Weights of a small GPT-style language model, trained from scratch on English Wikipedia.
Size: 15 layers, width 192, MLP 960 GELU, vocabulary 2148, 9.73M parameters.
Training: a variant of Muon for these matrices, 205M tokens.
MLP neurons of a small language model. Each row is named by its layer, matrix (up: input weights; down: output weights) and neuron, and shows model dimensions 64-191. Each number is 500 + 50 x the weight over its row's rms, rounded and kept within 0 to 999. Numbers have three digits each.
Before each neuron's rows, "fires in" lists the words (lower case) most often at its 100 highest values on Wikipedia text that the model never trained on.

fires in: "from", "on", "continental", "insurance"
L6.up371:546450638507477591438348585426528604530447409505433511458512525411485497527506421539435506401432581488444566486499488521579539507414527506525520560467482482484400537478531538440446459541509452519498404444513512494483520529546476558465493502537493547543348609487501525472486457542480452542568427557533520554526497441434472494525475495518412589381428614521471547500495501450494501535544
L6.down371:530446421446500523575567552538448426479458513597501547499527479478494572501487501411576520465535469501465488552536522564489431469542458510581487524536573543529537541470561484519522521584527422437454532552474520537513596518463481468656498491391490554404585451543530483527529513487568412497484563403421554506478445485528573509522561370462458425486530483487553375510563426447535494436465

fires in: "other", "others", "originally", "musical"
L3.up36:554519420424460566563479553473442481474458585490409424506516455563470490446498582337594504440508468424503509533439537505492471451491529478548501548501469533480483499530502497497561496471458466453460457589495566567550471560398514399529419496539545522410505471490473508498528455584453480582491538498499537489458433578501520431493588502486381426488576453410487532435532475480506444463551
L3.down36:502476498596469561503479460489455606499467515579529517556644471503567484452564451435507445442498558580467470495612446459548458340510495543457537534493518576512516461493527506535515531474522484527536458462486517593470558542473528438513515525441484507505504472503438548468492499541571475435527491476526462519499450535475595531518447473480562505519467501436455499437443454496508512604540

fires in: "to", "should", "would", "must", "could", "la"
L6.up391:455515450541481448466482540481630440422501516521509606542552555477484527497492459429470505486613430473571497552527522490459497533480418550473464409566483448543497518539589543415490503451535498484427515432528479454511478478457549536444510438500522413550462511525521470572535625568507575467522593468548515501503610413602537562502578379501476455544437496519480567452542520495489565531448
L6.down391:482417418497455469531475523511493585405460519429473580461594489593516480503576502457465547556497464487414471461469475488534514444451411542492519470561514564572450469492529453492457598499492537408567527551481430523496521495527518501483462483520503412495464499444424406632533496551418475523506488465466411503586463471379437559468539433496480435574535570553482628481549477440442582508553

fires in: "of", "with", "throughout", "pennsylvania"
L8.up495:451608454463466418448456409576433504391458475467424504498500440474491468467474445527449506631437542427483576514546573413482489535472542532636532518506449530426521411470496549513484518645519498456527535554616522519586568486446485446473543453457465470493542531522499490497536448499520523536547548506447526484553508516523486533473588467496502506592542531551504541552564449552535433508534
L8.down495:545481576498465519436575468509541508509527429555510504524539520460495537515542521478536608499560374501521594517422395393439556407549398569528402468472515483543445549502525606561496454448462523457497454551456565567487481450643474520462489560531455441449444492459561500592536566535501498484528541516482554535566434471536459520495514470476603508454507435457543455474432588484520491570448

fires in: "this"
L4.up443:477539564530568466501589532586442472503503510493472533414518546513484437577456493498438450498458458480469463481452507503512415458495488501530494562444551473596526433376435366527431475474514484465471516533570528487549523474444525556521483438601524431462445500497476466553500411536572490589568553503579375472496534485576465464565554527538507501528479426576462515527428456493562489548477
L4.down443:485561471522540497523518435380434540480562453486561516484534567562511543553561474423486462539519591562530455488529474407552555447488502513559483538526515477595561600439503391528440425501418486462517493426481506486522410546502484494537462452480527453503430443492500414506508469474481538563646531448532457550543476505328512421501588542512500554491470515480488455540543477546467478566506

fires in: "due", "year", "during", "day", "addition", "result"
L5.up706:479478541426518445497557505536545496568472540619489572585466378467529397408572459602445551441478507475517422453489610399500513429488493510398520537464453374461447544420499552511544494433501510527502435501458519471512489570564461565416555448480568460464548469531584444546511518471452579511527539525577500487499546491548502619554573493555446595459444471482461550456508537422506464393479
L5.down706:631484436420565531447496563527459563530600446635483560505520423465534471401465514470533504442533565549480424472551526510475438442583537521433526443569524486463481456505524571463488537529507459518561506556520422514443495470532511567489514441577579497428472468596528487546527522426547533525496412486575534485535487413563573548464485513456520526455515477492503485540419464451426391416530

fires in: "to", "using", "with", "despite", "while", "by"
L6.up852:589568527643562374440575407559583609453544556443563517512481494493438509453513544443555489492431478495565522474471489570483511542491462401457576530476429421568441470514480507504492434482463530529384570409502498446493520417511476523557511507501531456489567477471511567478474419491408476432424519569516505567538581554435509468412520583502567502574561474489450580485600507498414565449418
L6.down852:422531447540467438540386454514529548503548613501433502537492432426552501562530538445433472545476457489539573507499465570525524496472523507547536473421500547504533467485499479464593502467509587458569519477478602474567392490582470599488488514431466482437530513605528586415553540570534525508512527547486510458439375484453506441432603529494508430490514500521463513493478498601516404447517

fires in: "states", "us", "germany", "britain", "belgium", "enriquez"
L3.up86:557477497524488504493505485564487531522497467529519425443532555457479403514587555512417534463536423472585554546464587480508461507480539508499505580442451578502480522538501543468525568471522479474566456396551557533533535523408582488470509465466476552533473508521450449447451384420476481488412474595438545544545502517481565564540496486538578571472508499506495605513556461427484555541497
L3.down86:457502485524472479511521449489599567521470427464497461564531470465479477510562490473450537534467445495408469456494559545491558509447499464508534534453437515520492464468501513504532610463540523480522535441545477646483529590511522588546506526503472519384527527562497454430554454543527450417420486506461495488470419554417512498544533471547481481488474532517514550528546444409414646574554

fires in: "november", "figulus", "e", "june", "january"
L5.up783:475494494425470447503550476490556558439526485513433559540438420569509536426539591584441559516619546484458518456458516544484543498503510476492465590533479468483468604504448520508560514421495553473482496475439573530527483494532572503483466564503566450418470545487392595563564477533451501484456418413479538453421543501448596488431496498579486495518506486506527438498605398632568443590484
L5.down783:506540572532494479509502435433508463480517507565446553458393452476597525502517445466493467490523465557566436502603390535443481490563545511483558496478479504437444498476500432451458499466470479587466548502537561538481435434485538482413480435526568433509558514557396654544553513516508576499472401386562407507489504461508461389456546484463440456521566500418527569527502503503533485530502

fires in: "name", "born", "of", "age", "number"
L4.up258:493550533434434588461515483526483488525552529448469513568534520556441558387533509588567545482372516501478539466443485581419537484472437465471476497480536430542584556541465481401562511598492637595435507455537498462489531551453464518517494541505520525444465526449532464553378442557484421410433549533508481456490495576475548556459424455467453535499583468537508473441566573580529487376517
L4.down258:540520573454485395416425572575471467479506427477493524557441390473468483610524441469463547494515523440446468567469471405497467461474484609580518576508448420576616460469470416418457517550488537486553555482493611577477530528532555557457528454505496535578515432462465437456509487479507459585468463485521489434529562485505497405626441482536527473509500480555466521448518529474476454530438

fires in: "of", "is", "showing", "following", "was"
L5.up582:421542522503578549513561450465472455499488485511409547570455458454576518448535528597521493518483448490406369461397531557506572492436431482471590596534541492552546522460450564497560443502491487461473546449520495521537575462477532477476570488553476480513560571463431500459519420439475480570547457450466433491514593446499595461463553427533491510523537473548505522484480484611530472541391
L5.down582:526472541428414451511557542482567501459523446509488469412480522466503575502463511453503590455468536494555569533531586431535509460435587440508431494538454483478540446582377449497500489556517572537552518563518496478599453459556535538510479579426457599423447465532556518488463516492550550482461449523482511457478421475514380479446502495484517488517425585513422485451465536433585542596550

fires in: "the", "a"
L3.up861:499512498540538529448508536483526475508568512479455446561497498546566531493493500505490558464555486554502523523561539470556551389434497424475486480506506521418453500539524545446414482515507441527502476520499491569662524518438470583556450515455387476490385525481466544449436523515436517530470527396518454581440587453529494465599625517452514431541539558474473399452512479450533475584482
L3.down861:470521422549491525534526537519508386536545473612468577521493451493491538613536456511502541464506479577525463557529481437478482482410479545644547458518435371530501608505504475520597537480530420431599499509463528597476551586486457468516463482460484480474384560467552481399480504535470556498503496475560473595396534493466494393448519400500488413474392482478560510590538454516580479563490

fires in: "in", "of", "during", "held"
L12.up112:492477508515519499467540478469510518490551582593531509453482505436625427504426448503528539473407461410537506502463503413422599530514600469568492539520523568500489491562523567561510435537506517477531526527548487592543489513586478582603465431490597504489458542576479528498458511567545441538519495481522414524442468503515575573510486473445512571497551552539484502473454432511480428419508
L12.down112:504603569521469541412554564494445490511471464556465441548521576529493496469516457493596507519585393539502538478434495443401503495441548566617532597436399440474460482480550440500564530527543472366475463547506490470465505538478508535594603505515548457557508511479530408481573514521478535532486538488533511491485472418628490444486507488625521520454583509486436513458529442526506441514458

fires in: "green", "four", "gladstone", "three", "five"
L6.up276:446482521614506467525546512536452497524516532532540545502456401538597438409498508532484537586530475465479429535463569501523496558435482481490436510466545493492543414506470479564364559502468528622520498471526551595525562484463510460458544512457571534610561608455532540529469542465551520432455478471457458517427469601421509457504528479469431460446505494453558485482429566514495436418558
L6.down276:446498431563457534414466432485513523535558463466461525508506490554454520593508542515512513441464424597491508536574447450489502519474499545566521495548462501628454421536472431434590524550559448466494567470444532479495347552388550434467475557493465576488473486550531609350526474475535554513486463528468516593473626449459517480408591481460540474543415539479499544495504592446532548548529

fires in: "to", "would", "t", "must"
L8.up902:537508484544498462433532452465475486519501567330495556415444469569474460497432458505512480532452491485520483510480533511546467534449446448544589478516477499552492531494510525529618513520536442520469538478535512509519569486439554506425502531520484536442485482555466458543379628478392554571518505488482529416498580474573510485488521529512452443457549548508527508440547535468481394502551
L8.down902:544454436556503512503544458486586452500501528445588622383547511481423548487499506507574508478502479401492410521504604444511454610513436528502575523510491520482497638449406566515499491498443558477520441488512427526509510495548572406513527572440557526457494493447436493521551428410561522545458558475530448574560439576503443503486503483474451516470391467539491524492605508486569570422472

fires in: "that", "both", "ones", "those"
L4.up157:561532456478438518566460615464503536531509504539493435443443447530509492568373447488444527522422526480465576482453440473461478537507491475573453507442503516536515499465513554453413459438505545455480533555527494468546508443458455480429520551598594567514566576469562517466500505437413468521468521451449447504516593410592513514545444409440522565485428524512553526440554450451538428559474
L4.down157:411556457465518504445468540531532524444504449525468502432531487476506453451476472478439519450492429510520446466490511444544393448491503538396453518477430562432496592479446463598516460500513534556442580543537545528478460559541472576531525397485393498522459509379551455446372510559519463534515480472571485493621447519480549537586527546504534453479522425510429437546566533479520529580518

fires in: "ha", "hours", "months", "sea"
L4.up920:430415493492493392525440533491505501434454435454481462538525466582459537552539438517552497489515571558552493454457533494415469589508562453440519490502516538449413548532476486552416529408497458424517562458520503521494559533512418582542478430477421456455437547524527613462605540535433593495472506519460576439536504422447513569565561552486476528528457400529499460469539554444534439485433
L4.down920:499427459467479554424467461400595519521486562499482439457556414538472406474500544515511451498508516470457491426482434564540483468492501471545481501509472458437471485587459567565549540523585472423498495493442519426493503514416390518589536511397477453447487535484578557432448497518490476590474429545514467543477490497514481468544456505476574406502457538497471510513540474496423585480542

fires in: "of", "by", "during"
L6.up210:427532566515539515470443379541505472466425593591506472580486520487447480482492446458424515511437527372538558444495639505511490445538548552420495456526517533493498534426483486493515559527520439413440594584570559537530540492519485488605531466516614469438484421517410531489526519473437537518556506613451452449448497472513474411542437449411627568469580497557570519532514476501503520622522
L6.down210:526534562507459476503514522487645430428528486504508586463462413510654509506518455491489599496528506421494463519481505495529458462557469471474588590542587577526460449490561573532525457486532540416541540413526545497508512492489537506478504567513504546565511572529584519553418574517522561446548466554465432421523501487548462411507520414379400600408406464510590475491459545506463503497536

fires in: "to"
L10.up560:465510547549488530520542443534435517541425492444562614504576540596525572576489522500578461489493543488503411488524541542638441495506463522535566468508606538541437430486503571488408546553582537542551534503530512533515587571449575506470502570379446504525434492467408568515466460439456542515501514429490411425510601511533524628529471510493442491467480492594505532532507431528559548517527
L10.down560:428542515509385552427414558515535515538514463520551517444462573470533461495516565529477587481482466481479505524460500515555536562522424573544511405454479528469501536524472408436501480555473525499471552503502590520499520467490453537468533586553484502457426515529501419509464488511573551552421507548529497496587473587438507492546602515518510522561491482475586458533491423445511381423526

fires in: "and", "of", "to", "the", "by"
L11.up446:461467435527427427593540504493512587471554398518451562511525482580491496510520431436418432493508525430457574452556520511531500485495565532476487538414485594462541505555496479535559499576615456484471509488594483509571534496588508472513463503461538444527429541539501511516499482426482493432397486540553411469440535593580473394517541476452454470449482569496537495554555559464397520455543
L11.down446:574439568547461527480446560492540512454516439462544573480495504506528520548436615456524504600654516422499455465455507525444443496426463549567561426539542426565486465466515527442605433444448425473539537523476474627434629523387455417453552479472496496528433477520415492479539461585560602502607575476416537521422451561453545429388559475477495472490517436523537457478503448529524464522454

fires in: "at", "near", "website", "reaching", "earned"
L4.up487:455517615512567570506524496541509459447507531513537553475603506478463532508446568476522487445394483469512532529495559576375570511506417525489564553447512544445407499475534456485525537467552548537489568569526522521453482549541622520551574482433508495595494418572474474576479577439515473506434541619467437485455517441449529466454527535445464560580504506513485491487527475559462498569437
L4.down487:458490510531507422549537517397456513489503445483510465507525485511370484496497522469480510490451450411507605522496521623496440562542486515514516514488543510440471525510545472539462539542489461463399581519469587531461616567427438580547531469432470464527436460519486553495457579460521515526462483509476450527544474464528566498510434550486472461522313516590520465492415409534387445566591

fires in: "this", "following", "census", "continental", "sri"
L6.up263:621472506541518567512491505519441562533572522517439537468490480485467481557492536337507476504460469440509444430553467494534437482554351514465562529435547395603395475418510463517440403370513535405452525543570531397525548434489464490517422542533474435590467560496584428444510469479424444565499426534476485562527438499506539470506572482467495499513455534546523467547552431580533477515433
L6.down263:458509469509470503489484406476546460485531496508504494525509615545482485541443589466451551422460491527588496467455538423556444498502512391463501482457559519474463504646557419512511511394526406392481533587540579488485544493541447493455588484609457543457579448418559479533448519516549462489543471459465485584435496485530417548515534472456501497418461499545478447459432494613516512589497

fires in: "born", "among", "gold"
L3.up899:488554394501534565480556497449530469586469524559570468482439478433541574513546439427487490498527492457518574493558602576436442538439467497492483443445610528480528538544487447516524451525546477477436541565476502448497492458493543547555517435483558595515472493541479511515544535430491482441657528478475486499504548523456520498416427409487575496563407440484417413489515501394451539480541
L3.down899:500490453578506510478443556488534502580538503577494516441538525494488376434506507519515536437547464379521427414523489575497434541484463552579459507611503521603507498439460572448480538474436439479423601374513474530418486493433472531499492503527506527455488548535488495532530592407417524538471510496530593491438462526510560494450533454535500457452474409528521491454397533480536476595519

fires in: "the", "or", "some", "most", "several"
L11.up235:481475468609424544542544576439415418527415482583511510452473518535544514483449520499513481476478524476482447457427490458511490512484433456478525509503465560577471402476511559491550561431544513398496539486491529521557617620467518450462566486416508405500380617469452427506536502540468541504533511424510491554510490462497545510518422508426419509543454465523440461486405477584506538558499
L11.down235:546440390451475472526487441531439578472548463508507417442508488463496665594482535529527505453414631536506482515437545401457482537521556352564512423490495551565444455539477419540440533603548527454462455466498553460540583481556475424513512475509546506415398585499472432416409547492498409548475441417465534530446544467512487536554523532529534457548471507532448507534531508379519440560491

fires in: "an"
L11.up607:469449586500424428537435409515435554536550455512438467507511511431551448527591554527484556558490506498491541517577476437551433571529366501458521519489534529544503586432461529566460504525519551501525462472583431440470412508408451466460526530413450468427450575553561542487534475498433425428394493455476504480465536530474525556441582560527570378572478493387491520436484509485481465536452
L11.down607:588432530526521534483483437499477503455533465539495423467513495466470459495564590442513494489500422630548484495469581464516556462455568480491448469441486487456526493624545478581515412502526549540488517548453550493521452483517606386427564524532532423426618519475573590441469506457443609438506509425486595429510545416497458499428447520599505516492504533516522422494500424513459528547515

fires in: "station", "railroad", "which", "to", "daily", "god"
L6.up498:534540572496390557498414488483553463460537519466532481484488494609557556490528432537440466491417563437482423499514483476596492443454443484490535403491456487457497578561447540446482546455461525507561494450546517558471522479422442459498492633515496466473422494501550529506557425474483521589491473530492517496576504497561549618456540514485486499454555491534456514513572503464522451584470
L6.down498:565562551516502579543488497461486468553407495511458566493468517473488528495552582473490490540417543492492474586516485489490456539418513554558437535540517566485500525552506465504477513426483502410551448514629574519539454535386597483422497595627503568448465511512506507451373496469492571539462473480513491493442566542443503464451561489415490563452515507552476552464498408478577409496511

fires in: "is", "was", "would", "may"
L11.up487:468515568441521447451434550364533457480471442518564643454475601582441507563483453567513446419552517462426434516522447548585495525522404504551585511545511490517424452442462545544531414550503570387452480570547611484383491450474497453577436475493477540478520475512516547490592503450376476525423522454522566558494527491458424526510553521513461502510517539475491485472398525505502463475467
L11.down487:489505434523485491457528418505601495432516516549497492506542498532511543465502548530459516471505412543455510463566591513471590599542488517571484436506540555487458514450446517646563491629385543453488476446477539464575596586523512600550501518460446533493507475464412400502395531555509482433417606493573488498475551513551513577494557596478501520502528486541565533489409485456491488482475

fires in: "had", "to", "been", "it", "territory", "brewer"
L3.up673:518427578461542516498508545491562568568534506494530491493455561471453519497478482397428370534543480518542503520396492519540478503464411528470439414553525583512550449595585435447472532466353570400489495515523496607554518512371562547588425445501584612502561460489507464449512490534515507543409565495519511426537561533589510518437491482491402532470528563544526497454548432450412531391436
L3.down673:496458503568537583593453427512491458512597433543543424543493507526603608465485467545537533417584475493487440543467504471559429500583526477407413485574462457493396481460449465504547477520455546425501543499448542546475574485501526508468458529441528432537399549469571444478539471444378577447471474436518494514479558462496549518578497524516555484476531573493534587592486471504497561530601

fires in: "south", "into", "championships", "north", "angeles"
L5.up497:375543461480537530497399441495478524475506536452499557480570501511508458515627555561516432563403488498546386410456524520473484457495465515467552486417442461465499520550434534533407544488558518521495455499476457456449460529568452475495503424503518444540459518485536566513547566513576486472559411543453504457465462492475527533454531610470485555459483511512470454610539516493477497490414
L5.down497:437430488471604516487541407469566613574503551525534468441462575530611461441450429522506418509526524492495564428526527527466455459571530444461541380635487492541471497538497431516474543409466531565549516520563485488485558580527477400473475545544502537446476552489494544473518565557485467545484396449467447433437581429416450445474400577460473518518416461511493511565564500519464549518489

fires in: "while", "silver", "gerd", "after"
L5.up495:499503493543470439482522520545501509476561561460510471478438538511475510496421511509486442520444597485460442423530500481469429424440523544506520442583470535527436550549485497478457601500497635446512494520502501566475508563519549543454475410471555465527542511585498570492456492451364433472524466532545547520566576603429526490498472499554462496448545406539493422573491524560577505429377
L5.down495:553451503540523583614509496474507478492472530501509497490599476528472566492589500459538518491439463490416550539436508520525500453504547535545456520506493520450542506520497506505514456495490429358510434481501461488430455470542500490512524505455606452455487504428517471435497470544467509434541405492535569605510444603533463454528444423378506527423554556518488469548393483431619582450581

fires in: "the", "a", "s"
L11.up929:536430475584475540530530630499463499497522519488457538413486555477535522521458436555534477558437499543575428496496505501445531428458478486583520560539544440622488433447456533544537411538444491463472413471541472534439509591489546522498458472419481437495394476513458472546436478512396547526458563520446508534494547404547554527543455469469462493418436610468551520531467498574501451514462
L11.down929:458481502524598480580448495515542605514479461514460526487460592480468427523559534522493447591463450557544438527537512576490513495565503484533429535444494440506510592610511483498542417557565438468538472419514536438550530509496445425470593504419526502463376547513535430458491489637478518415535547523521457492552504425513509597552445568592506488579461524507544491485504480503476477519478

fires in: "other", "into", "others", "these", "several", "some"
L3.up150:514534453465515553463490588562570477525478463556447512520340440479535460535530478483506474505518446497523469523431487511551494559518484465542438560502565536548537555538426530473489527393479455502505497524454451471568421515538435511530514511502501615471452463480492545503571537583579478511456547409423505489579569553495527441456470586448427436465477456457463497575453460434566473469446
L3.down150:536493424431448605585483461448536521539530449519523512536515516545518439420505499466497430444439509478451514470482474528552515527470492470513543457516517521420519484487479400459457620423529368466418505520568507579532525472483521481388551542533505515498445491479630501429524452519467594508461531522467535463619475496551493472292506504549490458381474443597484508441540392497431487533504

fires in: "north", "over", "south", "high", "overall", "scottish"
L4.up5:500443498533503507541557483463499384446552474530511523557494444499592548454532541471481567424550523446552504392531549527469358476585518567516506477506510561427431435395441571545473471516499488584557548478559376400524473595464459479490482511554468478557564435470524591560544470453442439488578593458456510483533495565514516529482497535419450486565484519465548541591541441551404461438499
L4.down5:501511491426558534517470464441559500504575476474565434548473447505521528454460486564440552423557555432515474590497439612532461418538460591500496470486581457511513467497481479483568495528540457558483563470605496493540510562473525502521559456469441554481514466461464507503513549505583415464568476546458459522515549526459542520520520540498421481529450508539588484587551485522408466543546

fires in: "an", "upload", "is"
L10.up617:463470573491526491495522482533595538433398513454541461635455520529606527475527437535556535461501534588509460456608512453406507575473537468437569516528479482510421535476473461526523301484550393493465509443478479540544575453471416417399573486479510545495493501539480541499389433607475466513507444520488545451504490454607489554427479518602558449583497507495557504448500482494468443525448
L10.down617:559432514525552445388585518549535437528496437519509439504549468496502503513558430464462493413533456470525504478527532518517608605536472533406536514461450672493510492476450488516528416442495513521527515603455471492596509443482457451536506546489466555446581468549563541491478552445457559509493451455542569495588464462425491478500467568524567516489541501418488451500508503517542566497536

fires in: "with", "to", "split", "allowing", "https", "brought"
L4.up439:478467471533454482442512505562480560426475505464509535461546424514631496508569442576499505589499550541428562516561518534507564545525413547516489491399478483489471447484433450546476512550535533451515523531502464483441505473536507535413453521550614518557492547528616536527520499555466485465466550553483531448474552522474520410408541568514520501604450455546460518651508461441561459503392
L4.down439:493448442492449526530513430557390472430465476412494438515527443610543558499554478550467560434519540471503464541515496535470552477488482474585449554481466398497543545484482549527453448498470565407531454510484423482447448531534549473343477545482486538522458498556536500425535459527560499477449510531506516491555545478473509434481503589571613503596482440621488504520452457462512522522568

fires in: "was"
L8.up164:569541462499519513412514569510551532428520464470536528479436538461473507460541545539498481469498420488607494555509534522472455528425527429496612582510530560491566584508543542448539595450548451474448438488510454607471548560517487517475457400464468509465479508589302498488495534516482502493497467457424478536490513408468500472512516512573579439484501519461523363528437481547523438464435
L8.down164:484509508542452443456526414433500411524479536516571597534545537469555527553525426523570540414569538471464486517530505548606434468531468502536474484444506466436440531464526511504455480487490487408573521502472398571506548420507520466472513500490473532424529493515443505429496475444436525538440546577528512503535544466512439448540474410393607594540516542532515524513584511518442491457472

fires in: "during", "for", "from", "by", "forces"
L3.up182:450497445489552492468501474558496424448528477464472468425475415579578518562459515504440598505485521515575572579513549598485540503441560427509551483504492578525564532442485550559461450582458387462435537540605502501458582541503455510576552523497539470549445545595542507432457575395481473563533493602402491479428497482527445461513467493496552505428472457519442502536433515488376420442544
L3.down182:428508532486507531449466468481543504434437517447614548465416465477613501498454452451581553415470543489443449455512567532493556464497438507482462496581518524532422515513484534545547466522521509450519534402455459518440658434570500528558527517475586572472462550495532456492482541484468523436580555617504480504502462487480452468556554450366483478483436590536513449492432453473487534509509

fires in: "line", "region", "schools", "district", "county", "train"
L3.up449:544510561516447526440457522465508510489464458511497516482542466530504412534554423442542437479543502529506444484478529566507447532515511461486518566468431513539536532552521490589406472425529543563511451533522490486513395511490517449544524496514530594631540490475486537520578525456446444419373498411517502462511578507484541510526530465489534506512537513516450587440539473421534512484487
L3.down449:501495541468549552518442437551466654536538418445494493552527506571449587489520513520506385517504527598424486544537453541533533581453638490541491476520493560495485504526504419569455468393427350537454560486647490464480379481467563452573492495435517533540502517472538487453490566504453487483436547447526486454404468412470509479502505408531438507539484531511403506494583506392503559491518

fires in: "family", "born", "best", "months", "international", "bellator"
L4.up891:450500592513530462505468470491440527536427506461471479529543503477470520549467443507447416472369540532433369445570579539445503613411507477498543469491511420523497506513530543423523571568514482456430642505536482540485465542427563537367496458468496501556533558577496586527568475515575465477565482540536557505500527548478569499504573438491457497426428434496519432532570495476438453409367
L4.down891:548436480500466479511526588545475560529615487414515579483483563473470434544453610558551451552493503542454578541507566532518490389548493509538439561508518552498508492587502444545476454419543507562463431508500594527493505440476496460574497514529547423454495417603504475553470462456399530492498486442487456500478500442577442448470444450451455466440508481454589435467562533428604498457583

fires in: "while", "still", "refused", "musical", "fusarium"
L3.up305:473480483575580516466461541524567431421516562423527529439441462493425579589478471468488447444428536459523421516487492487628512448557545459441552452445492482492535596519486480567548561461474570461421479441491553504476563448511486523499516442373409446523509446460586620452441499454464464527483560594557524416564570530489397434505511492433551393492534534602452501569541537433493553537481
L3.down305:526501516573460489445487528532477532448596506464429471525491524510411431542577507452557492500482518509491438474369457447611424469581542494465496486562421503570447545576484382449527514535461522547511448477521504420466577525487487559471505522476535590476495591479529530410482563517464542545517500402484563481442536534469475487446557571429460491523503555499540470474467565478524541504554

fires in: "from", "starting"
L4.up195:513486458478486450412507449555465496580425480516532509470484547463564400478396403536420600441478531563570497545535518608472475420445495493481476441472438486511393465397476499477479553481514412489536523526525532506507540510505606560559496496551510528494490548499526537591548479398367511480515515550488544451527568452518473503472474518549601538402459544459568498507443434607457540473459
L4.down195:487515526405499530467413530588563464521463446573588532601557522526575526432564404468537539426407548423354575504502477629498530547500478540488540434629486480483472488520493450477562499589474492500521442470456533535491524436421522480502484456587538482499518466452572507512453458452495548462566519536501501404502478551514417567515541499523584541486467437472459462491485481394495439463475

fires in: "a", "affirmed", "e"
L12.up424:436498530543560495543543487542411521459603577544560480491543500600500480547470567468559537558544440516483516469459393511479589572437521519461432502408504534491412515519537513499527527533501481512514393462612528461527477572469541584566459467450467548551479569488483477484405452512465510569513433459506492543458514538510564474460537513572481448478551423424473452347596615562417528452554
L12.down424:564424578503477564483579493480532502502519519483443488387468490467440462481470485409486593616534442514536508559382447533524547551482563569465404469436478477594502548485520536471440543513456479468464463520437456514486570527594555588560465605513542450536438529481488445604545509515529480485537558458465611473549418480466509412536524521582449512524546539551442465508548544539437465539380

fires in: "to"
L5.up385:547421497417487433459536539491569571511493499396535580456513569443492503490464426487511413499434475451494414506516505422429481538477417472517510477535558511535429449508496458489516468530462527543462415504470590533525492428418473508416448478563496516443473579516436502550542467451495502500545486590490562452443570498551506450486527546570409455393485525466512510485438623595443518597396
L5.down385:521465552597477500450459514560501469583505425432508529463503464510526485449473457642459379522360518546505442546536505532542454497530416485505471462591524489481436481480513459522505480518460552488549544492560550481462607499480542407473401482491447501431467443466489474642449560548594498480523517483491569524571555389441495487507552512427554454532464513450388602517453481484561626506508

fires in: "would", "may", "did", "could", "a"
L12.up304:450519549535516445627453543436537535433475466466544527484553444508517514513496465466483393560451583436546504506497565553444502494563534473535482453585442489538444412511531568580466476526478510371588447534482511504566558464561445469493392567457461541527521582439452484535512521454544572524470542550515565479519470536486449518505518533445532495564470542464569518425456520528524538544466
L12.down304:505441488486530456479497483484609509482440389432558493417421448499607477456498552528566473418492554480556521532425525565460497577373447504521441564595394525499481515589586470513526573476530515494486598434500548494469596574488502443455456546485481586502527397468476506486460473483599515479545565498508470417503517588492546438495450516542413504545482424526477505438569497493518524613493

fires in: "family", "of", "jr", "17", "jazz"
L6.up826:467436561421438531482514463537501604485543457464409467469519508475540480544521522528471547504408462598483519498434586485457546473541423499575481501436652571541474506559447506457434433537473500446469518522527531410493568495394480516473495461457406504560456482425451528540440427413572591464513559521629526418514476532491525470500473512468428479483601501514521467511543513466516398515455
L6.down826:521584565531535465405466471446447466508479470548423506503442464550541500500491455428427527484478537447514487457504519435456561415516502546577492457446611565484505461445473573494535468436515477466496445479477482502518527594463545588580525537501571553552531457482537514513509458474444520512577500449548295489485560495451479618512510382478523472575533498464557419495476513448541491467453